{"num_hidden_layers": 18, "hidden_size": 384, "num_attention_heads": 6, "num_key_value_heads": 1, "head_dim": 64, "intermediate_size": 1536, "vocab_size": 2048, "hidden_act": "gelu", "norm": "layernorm", "norm_place": "pre", "norm_eps": 1e-06, "positions": "rope", "rope_theta": 15900.0, "rope_fraction": 0.5, "qk_norm": false, "attn_scale": 0.125, "bias": "none", "tie_word_embeddings": true, "parallel_block": true, "init": "normal", "init_std_qkv": 0.0207, "init_std_o": 0.0207, "init_std_up": 0.0207, "init_std_down": 0.0, "optimizer": "muon_variant", "learning_rate": 0.00995, "beta1": 0.9, "weight_decay": 0.0, "lr_head": 0.00492, "max_grad_norm": 1.0, "warmup_steps": 200, "schedule": "wsd", "decay_fraction": 0.534, "decay_shape": "exp", "final_lr_fraction": 0.05, "batch_tokens": 65536, "max_seq_len": 1024, "doc_mask": true, "train_tokens": 588500000, "max_steps": 8980, "dataset": "wikipedia_en"}
MLP neurons of a small language model. Each row is named by its layer, matrix (up: input weights) and neuron, and shows model dimensions 128-223. Each number is 200 + 30 x the weight over its row's rms, rounded and kept within 0 to 999.
A block is one neuron, or neurons of one layer that tend to fire together. After each block is what it responds to, as a language model described it from the Wikipedia text at the highest values.

L11.up704,217,239,206,236,213,215,183,205,153,208,183,226,171,206,238,173,203,236,270,244,219,153,238,191,191,210,241,201,215,201,252,187,216,169,135,245,238,175,229,194,181,160,198,236,239,183,199,206,212,227,250,212,209,187,208,185,207,226,225,192,187,214,213,213,226,206,230,191,183,149,231,206,183,198,192,206,212,222,194,224,210,227,190,170,187,200,173,207,195,168,182,238,228,221,253,183
L11.up1123,214,194,152,123,197,202,186,187,165,210,199,222,164,197,188,181,227,212,202,288,186,176,218,199,183,171,228,203,164,156,212,192,214,148,207,230,200,207,225,167,166,234,200,205,230,268,197,186,176,232,191,219,234,178,193,207,192,176,188,191,199,197,204,286,200,245,194,185,184,173,203,201,201,186,203,187,184,190,180,231,269,207,262,216,212,167,245,169,191,188,198,213,175,153,179,238
Description: Quantity before a noun. Number words, numerals and quantifiers that modify an upcoming noun, often a time or amount, such as following month, two million, 18 months.

L3.up469,224,184,178,195,235,256,191,218,187,189,193,203,267,212,197,188,182,176,276,199,174,168,196,232,218,190,181,132,179,154,195,183,246,281,163,159,160,177,204,210,184,199,191,189,230,186,233,181,187,191,233,159,226,196,200,220,222,271,189,189,130,219,254,177,191,196,207,212,203,218,190,201,193,159,265,216,230,161,230,252,215,206,245,230,172,231,180,218,177,165,158,156,252,221,211,222
L3.up828,189,196,267,214,216,194,191,217,214,165,133,163,143,215,148,159,174,245,197,158,195,251,202,181,205,214,240,225,192,157,220,247,188,241,242,205,160,182,199,218,203,283,184,224,232,208,247,226,230,223,174,214,180,161,190,233,171,229,223,224,188,214,232,210,221,165,163,216,201,195,249,144,188,201,179,175,231,255,212,216,228,206,211,228,202,238,198,195,189,206,210,214,178,188,230,260
L3.up904,184,204,232,183,177,184,182,186,205,176,193,203,181,166,213,245,213,161,167,149,183,215,225,211,162,189,202,150,206,270,233,173,213,200,175,227,202,225,179,205,206,158,191,161,220,196,146,193,202,236,227,161,193,162,200,160,159,204,214,131,169,206,241,213,193,162,201,199,215,188,181,204,216,131,213,201,182,216,190,182,232,202,261,251,202,197,149,211,154,184,143,189,196,218,251,193
L3.up1516,208,247,196,137,228,219,216,179,232,151,229,189,259,196,204,196,194,191,213,226,196,195,241,247,210,184,207,229,139,196,231,193,174,194,194,195,204,131,168,242,212,199,184,207,164,124,163,190,171,227,202,184,216,211,188,227,190,189,190,205,220,261,182,204,215,139,257,243,211,198,171,144,181,190,218,219,253,232,222,184,157,268,197,194,221,169,161,250,217,221,198,255,186,174,145,144
Description: Word-piece "er" continuation. Fires on mid-word or word-final pieces, mostly "er"/"ers", right after a short stem: m-er-ge, M-er-maid, buy-er, play-ers, num-er-ous.

L11.up48,185,245,212,165,205,250,178,217,234,197,214,169,158,188,190,196,250,228,170,208,188,232,155,269,186,226,191,218,185,225,197,153,169,191,189,187,238,203,217,221,184,238,177,234,256,204,176,164,161,218,192,254,222,229,173,210,197,281,180,156,250,187,216,193,155,192,231,166,157,242,225,270,184,220,219,260,201,162,183,215,205,246,169,168,211,186,197,197,170,151,181,232,168,179,171,212
L11.up860,241,172,188,206,177,227,192,201,202,217,200,191,180,146,224,216,287,225,242,172,238,154,205,151,223,241,233,217,192,165,247,166,193,236,243,240,184,188,163,172,157,201,200,164,169,223,125,214,189,188,212,165,223,171,205,200,224,159,155,200,249,217,252,190,206,167,248,201,193,160,229,239,232,250,206,181,160,190,190,165,221,264,205,173,207,196,164,152,209,190,221,253,228,218,156,221
Description: Section and sentence boundaries. Line breaks right after Wikipedia section headings (==Death==, ==Early life==) or image captions, and sentence-ending ". " before a new sentence.

L3.up86,192,232,231,209,219,249,199,158,165,212,220,186,190,230,211,216,195,213,159,249,196,237,208,190,161,202,227,180,143,203,169,214,228,228,244,229,168,198,194,205,184,215,155,198,252,172,178,181,190,165,241,169,254,201,185,167,247,244,193,240,175,214,188,185,151,142,203,199,211,255,187,186,252,203,239,189,182,169,185,212,204,209,194,224,220,183,269,167,168,236,191,222,181,175,181,284
L3.up616,247,184,233,186,188,233,206,144,200,212,198,216,146,232,199,153,221,236,232,199,233,194,224,186,186,205,266,194,192,193,208,201,214,202,203,190,210,215,189,179,204,211,164,216,159,174,192,229,166,204,253,216,193,243,197,167,210,165,215,127,202,225,217,180,249,180,155,290,243,223,210,178,235,158,191,244,240,224,235,178,214,258,219,213,239,178,203,194,164,200,169,156,156,175,187,199
L3.up950,233,170,161,193,180,176,207,178,200,207,202,188,189,199,215,173,207,224,221,251,208,170,221,185,202,223,193,177,200,233,197,202,176,220,167,122,101,233,171,227,225,134,174,200,193,202,188,186,183,215,230,142,244,167,184,182,190,182,172,173,166,142,177,266,194,257,211,199,196,173,213,149,202,167,189,198,192,175,205,219,226,231,209,220,213,183,199,163,212,179,218,189,214,257,226,195
L3.up1199,172,190,202,205,266,187,223,171,226,176,150,185,204,212,290,164,180,221,173,197,248,211,200,162,205,185,161,180,212,172,229,222,149,192,280,179,146,128,133,155,137,170,200,207,257,216,214,163,197,233,186,193,198,194,222,197,180,200,207,221,211,201,192,175,161,211,234,186,236,214,225,206,199,236,186,229,182,206,172,166,252,195,216,256,220,157,205,186,221,183,202,189,166,264,247,201
Description: Quantity and partitive words. Fires on "of" after quantifiers (many of, a number of, one of) and on pieces of words like multiple, six, certain, some.

L9.up38,188,229,191,158,188,194,226,211,193,165,212,192,195,218,165,182,214,134,210,169,199,213,217,190,177,207,219,215,168,173,166,167,178,179,180,197,168,207,220,151,140,182,269,172,178,174,249,204,221,217,163,228,241,225,205,213,188,236,287,238,243,211,192,207,178,240,196,203,140,238,187,198,163,255,258,233,177,206,229,227,166,167,199,211,213,231,219,219,221,263,225,189,245,245,190,154
L9.up249,209,249,175,183,217,199,205,246,228,252,188,190,258,173,184,166,241,183,201,186,151,234,142,199,183,214,183,237,242,134,225,215,241,217,230,207,206,206,190,177,179,158,261,197,215,187,190,228,223,200,191,212,231,179,228,201,223,182,211,205,192,237,244,187,241,214,223,202,195,195,195,217,232,226,225,196,187,256,139,214,172,180,185,184,204,201,187,182,239,203,138,243,205,240,213,218
L9.up291,191,236,164,172,196,222,203,210,242,159,235,201,179,129,180,199,150,247,182,163,209,194,187,204,180,197,221,230,231,161,223,206,192,199,209,171,121,209,185,166,124,251,193,172,203,242,201,207,192,226,240,204,211,238,216,196,219,158,245,168,187,242,211,200,167,207,224,223,186,264,177,158,221,216,171,150,190,200,177,201,175,173,212,198,228,213,169,249,179,187,263,180,178,200,157,223
L9.up618,208,188,234,141,203,286,168,254,301,223,230,271,189,220,212,224,252,200,215,222,167,197,168,176,196,202,215,210,130,130,235,197,206,186,190,209,187,167,203,160,214,223,184,196,170,214,144,230,222,220,181,218,187,252,241,188,162,153,242,204,190,269,213,225,154,226,199,204,216,242,207,182,201,196,250,238,236,163,214,166,146,175,143,139,219,214,188,211,222,228,189,190,240,204,190,213
L9.up676,237,182,166,234,196,197,213,224,205,172,170,261,230,241,162,190,209,174,148,155,204,215,210,202,216,186,255,185,198,193,171,243,223,192,224,198,187,203,192,136,176,204,218,200,188,202,194,214,206,179,168,180,221,210,198,211,229,192,201,197,215,238,141,198,208,175,141,173,234,208,166,202,191,244,143,174,176,231,227,197,186,207,197,231,162,216,178,242,141,156,193,211,236,260,199,189
L9.up860,183,241,210,246,201,257,187,184,166,153,173,170,189,228,221,216,206,212,163,191,169,268,201,171,216,163,220,228,150,214,189,240,164,202,172,133,193,195,203,205,192,275,206,210,223,200,222,226,204,238,141,234,177,211,213,172,160,175,232,157,181,225,195,206,244,183,180,205,175,239,198,203,205,245,161,186,228,219,191,192,181,128,224,186,228,237,144,219,199,150,219,189,213,256,216,175
L9.up971,221,235,176,190,118,204,139,200,231,238,204,205,179,197,211,212,200,213,207,188,150,210,172,167,236,162,159,190,181,214,156,245,205,243,193,174,201,206,176,195,172,214,181,245,191,227,300,189,232,221,158,184,187,184,225,259,230,147,186,205,154,234,227,244,266,245,219,192,181,234,240,185,203,168,175,184,201,236,209,158,185,193,169,188,172,167,118,184,208,208,172,174,171,255,198,154
L9.up1105,248,182,207,160,203,248,216,176,231,187,164,176,184,163,198,197,216,168,210,126,152,176,150,178,207,263,197,203,155,215,242,171,169,208,195,169,183,231,169,192,227,216,201,218,178,194,124,208,203,206,195,176,235,223,173,240,173,196,205,178,185,200,181,192,154,175,235,177,215,246,189,184,215,257,154,154,184,162,198,203,168,159,200,173,201,172,160,199,189,197,182,201,130,214,204,206
Description: Role noun before name. Final word piece of a kinship or occupation noun that is immediately followed by a person's name, e.g. "grandfather, Aaron", "wife, Sarah", "artist Will"; also the comma after such a noun ("his deputy,").

L3.up3,186,165,202,147,202,163,226,167,168,234,253,209,182,212,199,237,162,232,217,210,194,203,228,148,230,153,214,229,190,149,232,222,187,211,191,173,184,231,190,191,158,170,185,210,231,207,191,142,197,191,232,226,167,220,192,232,189,194,190,228,154,203,258,236,190,192,200,212,154,190,203,226,215,230,179,199,207,154,187,174,197,189,215,168,254,213,224,221,180,210,239,218,215,181,209,198
L3.up741,142,236,175,196,224,205,170,146,178,189,230,235,206,192,197,182,203,239,157,154,182,205,212,210,196,166,220,175,195,189,227,192,216,171,189,221,262,201,148,210,223,172,129,160,153,171,174,142,232,255,163,188,154,172,227,228,228,221,191,151,164,216,185,191,260,231,215,173,225,211,190,210,191,256,196,262,179,307,193,182,158,232,218,212,201,184,186,224,231,186,203,220,211,209,237,221
L3.up822,155,195,225,212,214,201,213,175,201,208,234,216,151,233,153,208,156,170,189,197,212,200,154,217,182,216,236,203,159,245,233,194,182,175,204,224,201,187,172,247,204,169,172,181,217,210,201,161,221,171,234,196,260,203,169,115,264,237,215,214,149,187,210,183,267,228,200,167,222,240,224,201,206,154,203,147,182,172,248,177,205,147,182,256,234,204,229,221,233,165,198,189,185,191,213,208
L3.up1004,194,175,215,176,221,185,239,179,240,191,150,186,204,235,174,162,178,185,224,190,221,145,180,183,230,148,198,200,206,229,243,217,198,231,206,146,192,175,204,201,231,178,108,160,220,261,234,159,211,212,184,178,204,193,226,149,192,247,255,223,130,175,211,215,245,191,185,237,205,239,210,226,189,184,157,189,189,123,139,198,191,226,216,233,146,163,169,184,241,217,210,207,167,221,279,144
Description: Possessive apostrophe. Mainly the apostrophe right after a noun, before possessive s, as in World's, satellite's, Betty's; also contraction it's, occasionally closing quotes.

L3.up1021,185,158,158,183,211,174,199,240,177,160,139,212,167,225,213,152,227,190,227,210,214,210,174,251,200,191,172,174,212,253,189,210,204,176,242,160,204,208,211,240,206,208,214,192,207,270,185,176,165,268,169,212,168,224,207,193,232,170,190,226,224,192,181,228,207,187,224,258,219,192,248,149,198,235,189,231,164,217,174,222,252,206,235,220,235,205,270,187,245,233,228,205,211,179,215,203
L3.up1231,155,148,236,236,177,171,245,181,227,248,204,178,195,273,225,210,149,209,194,214,247,165,206,186,201,189,189,170,160,220,194,182,175,177,194,126,138,220,175,227,198,173,197,232,187,199,241,182,236,239,135,167,226,166,200,171,178,190,226,204,204,213,223,177,164,234,190,227,199,239,238,212,182,203,132,211,207,167,247,214,164,215,153,178,208,224,277,223,184,167,195,207,210,208,219,200
L3.up1299,234,182,149,222,198,207,231,162,235,176,166,195,225,221,186,175,205,195,150,177,198,175,191,214,247,209,218,181,223,258,215,181,210,206,231,145,155,210,202,197,151,185,248,232,224,209,185,201,158,174,199,177,240,153,225,171,253,247,233,158,218,225,200,251,234,211,198,216,162,164,232,226,182,159,159,208,162,220,175,205,192,249,193,219,232,216,223,232,189,195,223,251,167,241,252,226
L3.up1319,187,196,223,213,171,196,270,192,238,157,186,173,249,210,165,167,243,207,184,200,137,183,197,178,207,220,211,185,272,220,214,222,204,244,237,160,198,177,174,218,232,193,203,222,191,191,213,194,175,142,177,269,179,159,230,149,207,215,250,153,224,208,224,257,165,209,162,230,194,204,222,155,193,194,150,220,182,228,191,224,163,227,216,215,213,236,197,162,213,228,173,229,184,209,238,187
Description: Section heading boundaries. Closing == or === marks ending Wikipedia section headings (== Career ==, ==See also==), plus blank-line breaks right after a paragraph's final period.

L9.up414,77,208,187,263,169,238,195,214,212,172,171,185,182,164,203,176,192,220,233,186,217,160,210,200,231,211,208,183,186,217,164,202,187,184,214,220,205,145,182,176,179,176,254,239,192,217,167,183,201,180,187,149,191,191,216,225,182,189,185,187,271,162,185,213,174,169,197,262,163,236,217,149,231,228,201,189,183,174,224,230,241,216,221,184,252,203,291,201,216,243,203,190,134,225,240,213
L9.up588,140,175,204,199,193,220,196,218,270,211,201,176,193,122,208,259,234,190,171,239,162,180,175,214,274,180,208,184,178,214,239,175,159,178,200,225,248,209,152,182,215,230,234,233,197,195,144,192,193,179,192,193,233,233,200,211,213,211,211,207,233,177,183,209,198,160,221,231,180,268,207,204,216,223,178,259,210,171,185,191,213,201,192,222,198,192,250,184,218,205,194,258,169,235,236,182
L9.up820,161,198,191,180,211,245,222,181,218,184,200,220,206,199,192,207,187,175,215,220,228,146,228,239,184,246,212,197,172,176,203,214,210,151,209,177,244,198,167,207,180,174,270,168,192,166,188,175,175,183,204,123,218,197,169,178,186,155,230,179,226,193,247,195,183,199,188,211,224,209,213,233,237,234,193,209,179,161,228,232,192,187,228,232,191,190,248,204,197,141,210,227,175,247,245,187
L9.up941,197,226,203,156,198,258,228,178,230,210,225,198,200,169,192,222,201,239,149,193,218,188,189,195,214,162,197,197,165,203,208,172,199,189,215,228,205,200,200,183,201,243,219,211,200,199,141,233,204,173,211,220,203,219,259,154,238,203,223,262,155,202,221,211,177,207,222,226,173,243,239,169,243,255,179,141,209,166,219,202,177,181,199,174,196,185,128,193,215,183,130,177,193,267,188,240
L9.up1031,179,166,187,136,178,237,191,228,294,156,242,133,222,203,203,179,217,180,193,115,222,175,221,216,191,177,220,166,161,266,176,168,191,135,249,244,280,197,156,200,189,193,193,214,221,241,162,202,161,189,226,226,269,194,209,198,268,202,180,176,278,176,164,214,192,192,213,225,212,184,179,153,255,238,221,203,155,169,207,226,253,180,215,205,225,228,179,182,144,216,226,223,174,207,199,184
L9.up1155,149,174,180,195,184,218,184,180,191,208,219,182,207,230,229,171,194,227,235,216,252,175,267,207,201,213,178,161,174,213,172,201,213,146,232,209,231,245,211,177,172,171,204,184,202,191,200,176,188,212,185,205,188,197,195,153,245,216,191,164,215,200,226,203,229,204,200,226,188,239,254,209,158,245,212,151,162,204,212,188,219,141,231,187,226,195,326,199,224,177,155,272,193,266,223,202
L9.up1235,138,201,203,224,222,205,248,242,181,159,163,186,208,148,160,173,235,178,230,205,214,206,165,194,223,238,214,204,159,190,131,161,224,195,237,188,224,205,167,209,245,161,212,166,208,247,182,206,231,191,217,210,200,214,221,192,193,234,173,193,214,172,196,205,230,223,259,238,199,229,242,224,212,210,202,217,191,209,234,269,169,157,253,214,192,219,252,191,173,191,194,279,150,190,290,165
L9.up1337,120,202,129,202,258,237,255,229,239,180,211,161,211,201,197,196,226,167,229,209,152,229,207,198,235,196,179,201,210,211,211,134,220,181,201,203,283,167,155,191,167,243,213,206,203,206,171,206,223,188,234,176,162,170,222,173,198,229,257,195,243,180,191,177,180,197,233,195,177,153,227,205,225,281,205,224,177,209,198,214,216,173,192,189,231,240,275,221,225,167,185,290,188,211,214,205
Description: Unit boundary tokens. Fires on tokens ending a unit of text: closing == of section headings, sentence-final ". ", and line breaks after table rows, list items, or paragraphs.

L9.up36,181,177,205,189,191,207,238,147,185,186,178,238,204,207,212,222,212,188,206,155,218,215,213,203,223,179,268,229,167,204,153,244,164,217,206,191,180,242,215,242,214,246,244,219,184,168,127,209,225,224,212,225,194,219,212,224,266,155,233,244,172,163,172,170,189,169,132,249,149,159,231,237,176,222,176,236,194,170,146,217,148,203,190,159,194,183,212,218,197,233,168,187,172,184,203,149
L9.up110,194,117,223,161,181,211,217,166,177,213,226,140,198,197,198,190,226,213,197,219,158,191,173,178,155,241,216,212,232,225,171,181,217,236,180,170,189,271,170,238,179,275,170,245,216,206,177,274,253,183,191,224,208,211,176,198,236,215,172,220,222,131,176,243,169,196,183,219,185,167,216,163,179,214,213,156,218,163,234,215,215,177,182,164,224,230,191,166,173,167,166,211,200,238,209,234
L9.up283,154,173,200,187,240,209,193,220,172,218,154,215,169,171,172,208,222,185,237,172,214,195,245,212,238,181,192,194,217,244,188,218,191,201,184,201,216,254,192,149,192,195,149,230,207,119,131,208,206,204,153,164,187,207,169,180,227,140,202,217,203,214,218,261,197,206,162,205,196,248,216,240,172,225,215,163,178,181,225,221,156,259,172,209,211,173,266,155,212,165,236,210,189,214,254,186
L9.up605,135,229,198,194,223,151,199,197,219,194,169,189,205,195,169,203,194,198,265,190,201,206,219,147,197,216,223,237,212,224,162,239,176,190,222,233,196,207,199,154,235,189,174,171,220,188,192,190,167,223,164,232,237,169,223,206,215,157,177,207,195,204,190,188,200,156,242,164,203,210,224,194,194,189,206,218,198,214,226,239,180,162,162,161,196,232,187,161,173,238,128,165,232,212,224,121
L9.up897,213,258,184,227,189,193,208,201,185,215,149,120,265,226,224,162,225,241,223,186,195,180,217,207,223,194,205,208,214,252,164,206,222,182,223,190,160,172,169,212,191,233,226,206,204,243,180,180,194,224,154,159,165,210,180,130,234,214,112,167,226,184,170,203,237,193,194,222,223,215,174,204,171,217,178,218,188,204,247,232,221,230,221,267,154,196,247,186,174,198,213,164,194,180,185,143
L9.up1045,240,131,197,155,209,197,175,226,171,213,184,210,156,200,243,195,235,192,237,168,186,202,224,207,147,180,226,214,191,166,175,218,190,204,152,166,220,202,208,161,180,210,173,196,207,196,187,201,163,246,213,249,183,223,216,206,235,187,233,118,160,163,209,246,230,209,174,174,177,228,219,212,245,200,202,178,172,221,124,181,223,161,157,201,156,191,183,214,212,231,172,248,223,206,242,195
L9.up1249,220,225,215,216,203,199,245,216,168,229,215,268,187,221,207,247,221,183,178,190,200,292,201,264,210,172,198,162,226,165,227,214,191,207,148,195,162,155,196,179,189,176,194,183,186,243,214,228,222,228,229,194,249,175,222,218,192,182,172,143,208,175,145,244,234,148,206,205,182,235,168,259,210,207,261,221,190,219,200,232,179,190,209,270,190,171,221,197,201,156,203,196,211,198,192,137
L9.up1342,197,247,203,190,219,161,207,209,236,174,147,178,138,177,227,188,245,193,223,198,209,160,180,209,145,226,177,218,252,173,251,207,199,148,207,216,243,166,218,190,153,158,192,225,192,177,166,248,190,219,216,221,216,207,185,218,162,218,230,175,172,160,191,209,252,149,143,169,180,158,229,189,125,219,219,252,208,191,164,177,206,195,139,189,231,178,197,215,206,212,175,156,156,154,172,210
Description: Noun-phrase determiners and quantifiers. Determiners, quantifiers and numerals that open a noun phrase before its noun, such as some, several, three, the, first, most.

L9.up86,176,218,215,187,213,223,200,251,186,212,162,164,190,195,196,237,258,171,155,175,155,219,177,262,261,195,206,231,170,149,211,224,190,200,221,193,232,143,176,250,194,110,202,172,219,223,148,184,246,190,180,201,163,199,242,191,195,170,192,196,209,219,161,244,179,226,254,240,172,247,206,202,231,138,170,200,183,183,207,164,155,208,202,140,233,163,178,141,196,203,194,157,214,179,218,160
L9.up98,161,198,192,257,280,207,225,152,183,179,201,233,170,184,255,114,176,181,211,193,227,205,256,184,217,201,225,193,203,180,233,185,199,223,255,172,244,192,198,128,213,231,177,191,222,224,209,207,209,223,203,215,206,146,216,245,210,202,156,183,178,195,225,169,124,179,182,261,190,242,223,244,215,228,186,167,171,192,187,161,182,140,218,205,181,206,174,186,192,256,220,222,152,179,186,158
L9.up149,205,198,231,170,200,165,264,210,243,196,168,197,177,191,161,179,229,179,213,265,205,153,212,203,206,246,259,203,183,150,195,198,186,197,128,183,194,149,201,166,262,185,209,173,195,192,218,210,194,193,223,226,165,175,245,173,203,187,238,150,146,207,186,181,202,192,209,220,168,216,208,209,163,200,190,191,222,185,180,203,226,185,212,152,194,221,232,170,153,202,194,180,170,174,243,179
L9.up299,195,190,222,255,231,236,190,172,186,175,219,189,210,204,200,219,181,162,216,206,206,165,187,180,236,228,194,174,204,238,209,237,172,200,264,189,183,196,199,135,192,186,184,187,206,183,191,221,191,190,196,148,154,231,257,216,163,216,178,215,190,168,228,209,179,220,243,164,151,206,194,166,219,192,133,194,216,192,181,235,200,242,245,240,241,164,224,157,149,151,189,260,129,137,215,244
L9.up594,208,194,251,196,214,172,232,166,189,153,174,244,194,180,183,182,188,192,202,177,197,197,237,188,179,199,240,201,178,189,142,202,165,207,190,210,196,209,228,194,245,188,249,229,224,202,178,229,170,214,207,167,146,196,229,187,200,177,229,200,231,167,171,186,156,163,173,178,156,227,192,201,206,211,156,179,276,138,227,202,204,221,197,184,213,174,201,245,223,156,198,225,150,215,186,152
L9.up609,147,190,216,156,197,202,202,134,190,140,214,204,159,218,163,192,225,212,174,255,207,204,222,192,205,177,198,188,240,244,246,208,164,204,166,184,193,205,161,249,266,145,144,198,165,245,142,161,240,221,164,179,186,196,243,270,180,211,231,165,204,223,186,190,239,191,153,163,231,197,243,149,222,199,189,186,132,223,183,249,164,172,217,234,173,241,195,216,229,216,224,157,193,202,199,203
L9.up776,173,189,267,129,228,176,194,171,219,168,198,208,198,189,191,169,176,191,206,190,216,193,169,259,184,175,209,216,178,206,188,210,205,258,229,245,184,195,177,197,231,202,186,203,188,263,192,208,259,202,189,142,152,160,228,175,166,172,203,200,213,159,209,135,198,238,245,199,201,236,255,232,223,199,160,207,179,226,212,159,197,212,205,232,191,262,163,148,222,206,167,162,208,192,196,203
L9.up1486,199,139,216,192,197,170,134,169,247,236,212,228,222,235,200,195,178,173,197,194,194,175,223,176,170,163,227,260,194,195,170,276,172,175,142,181,193,138,138,185,223,194,202,167,250,229,174,201,174,261,179,214,145,182,217,139,194,165,186,197,173,171,190,238,215,183,214,195,193,234,222,201,187,204,186,220,178,263,251,166,207,141,181,198,192,176,180,202,225,206,253,174,158,197,176,239
Description: Comma after a complete main clause. Commas, sometimes an opening parenthesis, placed right after a full main clause to start a trailing clause or appositive, e.g. ", which", ", and", ", who".

L11.up589,183,197,188,176,216,223,193,196,210,211,197,259,184,228,209,170,198,183,182,194,171,165,178,182,154,154,188,267,196,246,187,176,229,225,228,188,176,173,128,256,163,223,235,246,249,195,225,198,187,205,242,173,235,178,216,213,254,207,200,237,173,228,184,213,225,159,216,176,265,221,167,205,221,181,224,209,186,159,239,162,239,234,177,231,144,217,216,227,243,151,196,130,177,211,232,226
L11.up1243,214,184,195,237,210,227,180,258,194,232,175,231,185,144,239,180,237,218,153,210,226,152,173,217,203,207,202,267,180,227,207,199,144,209,220,193,194,187,197,183,153,225,190,244,169,196,213,208,148,199,197,222,273,214,204,205,229,186,224,184,200,197,201,187,228,251,174,237,230,236,214,153,216,213,162,199,221,150,207,178,132,235,186,195,216,242,172,229,206,182,274,247,147,198,231,208
Description: Before a person's name. Word endings or punctuation right before a personal name, mostly role titles like singer, mayor, president, and table cells before names.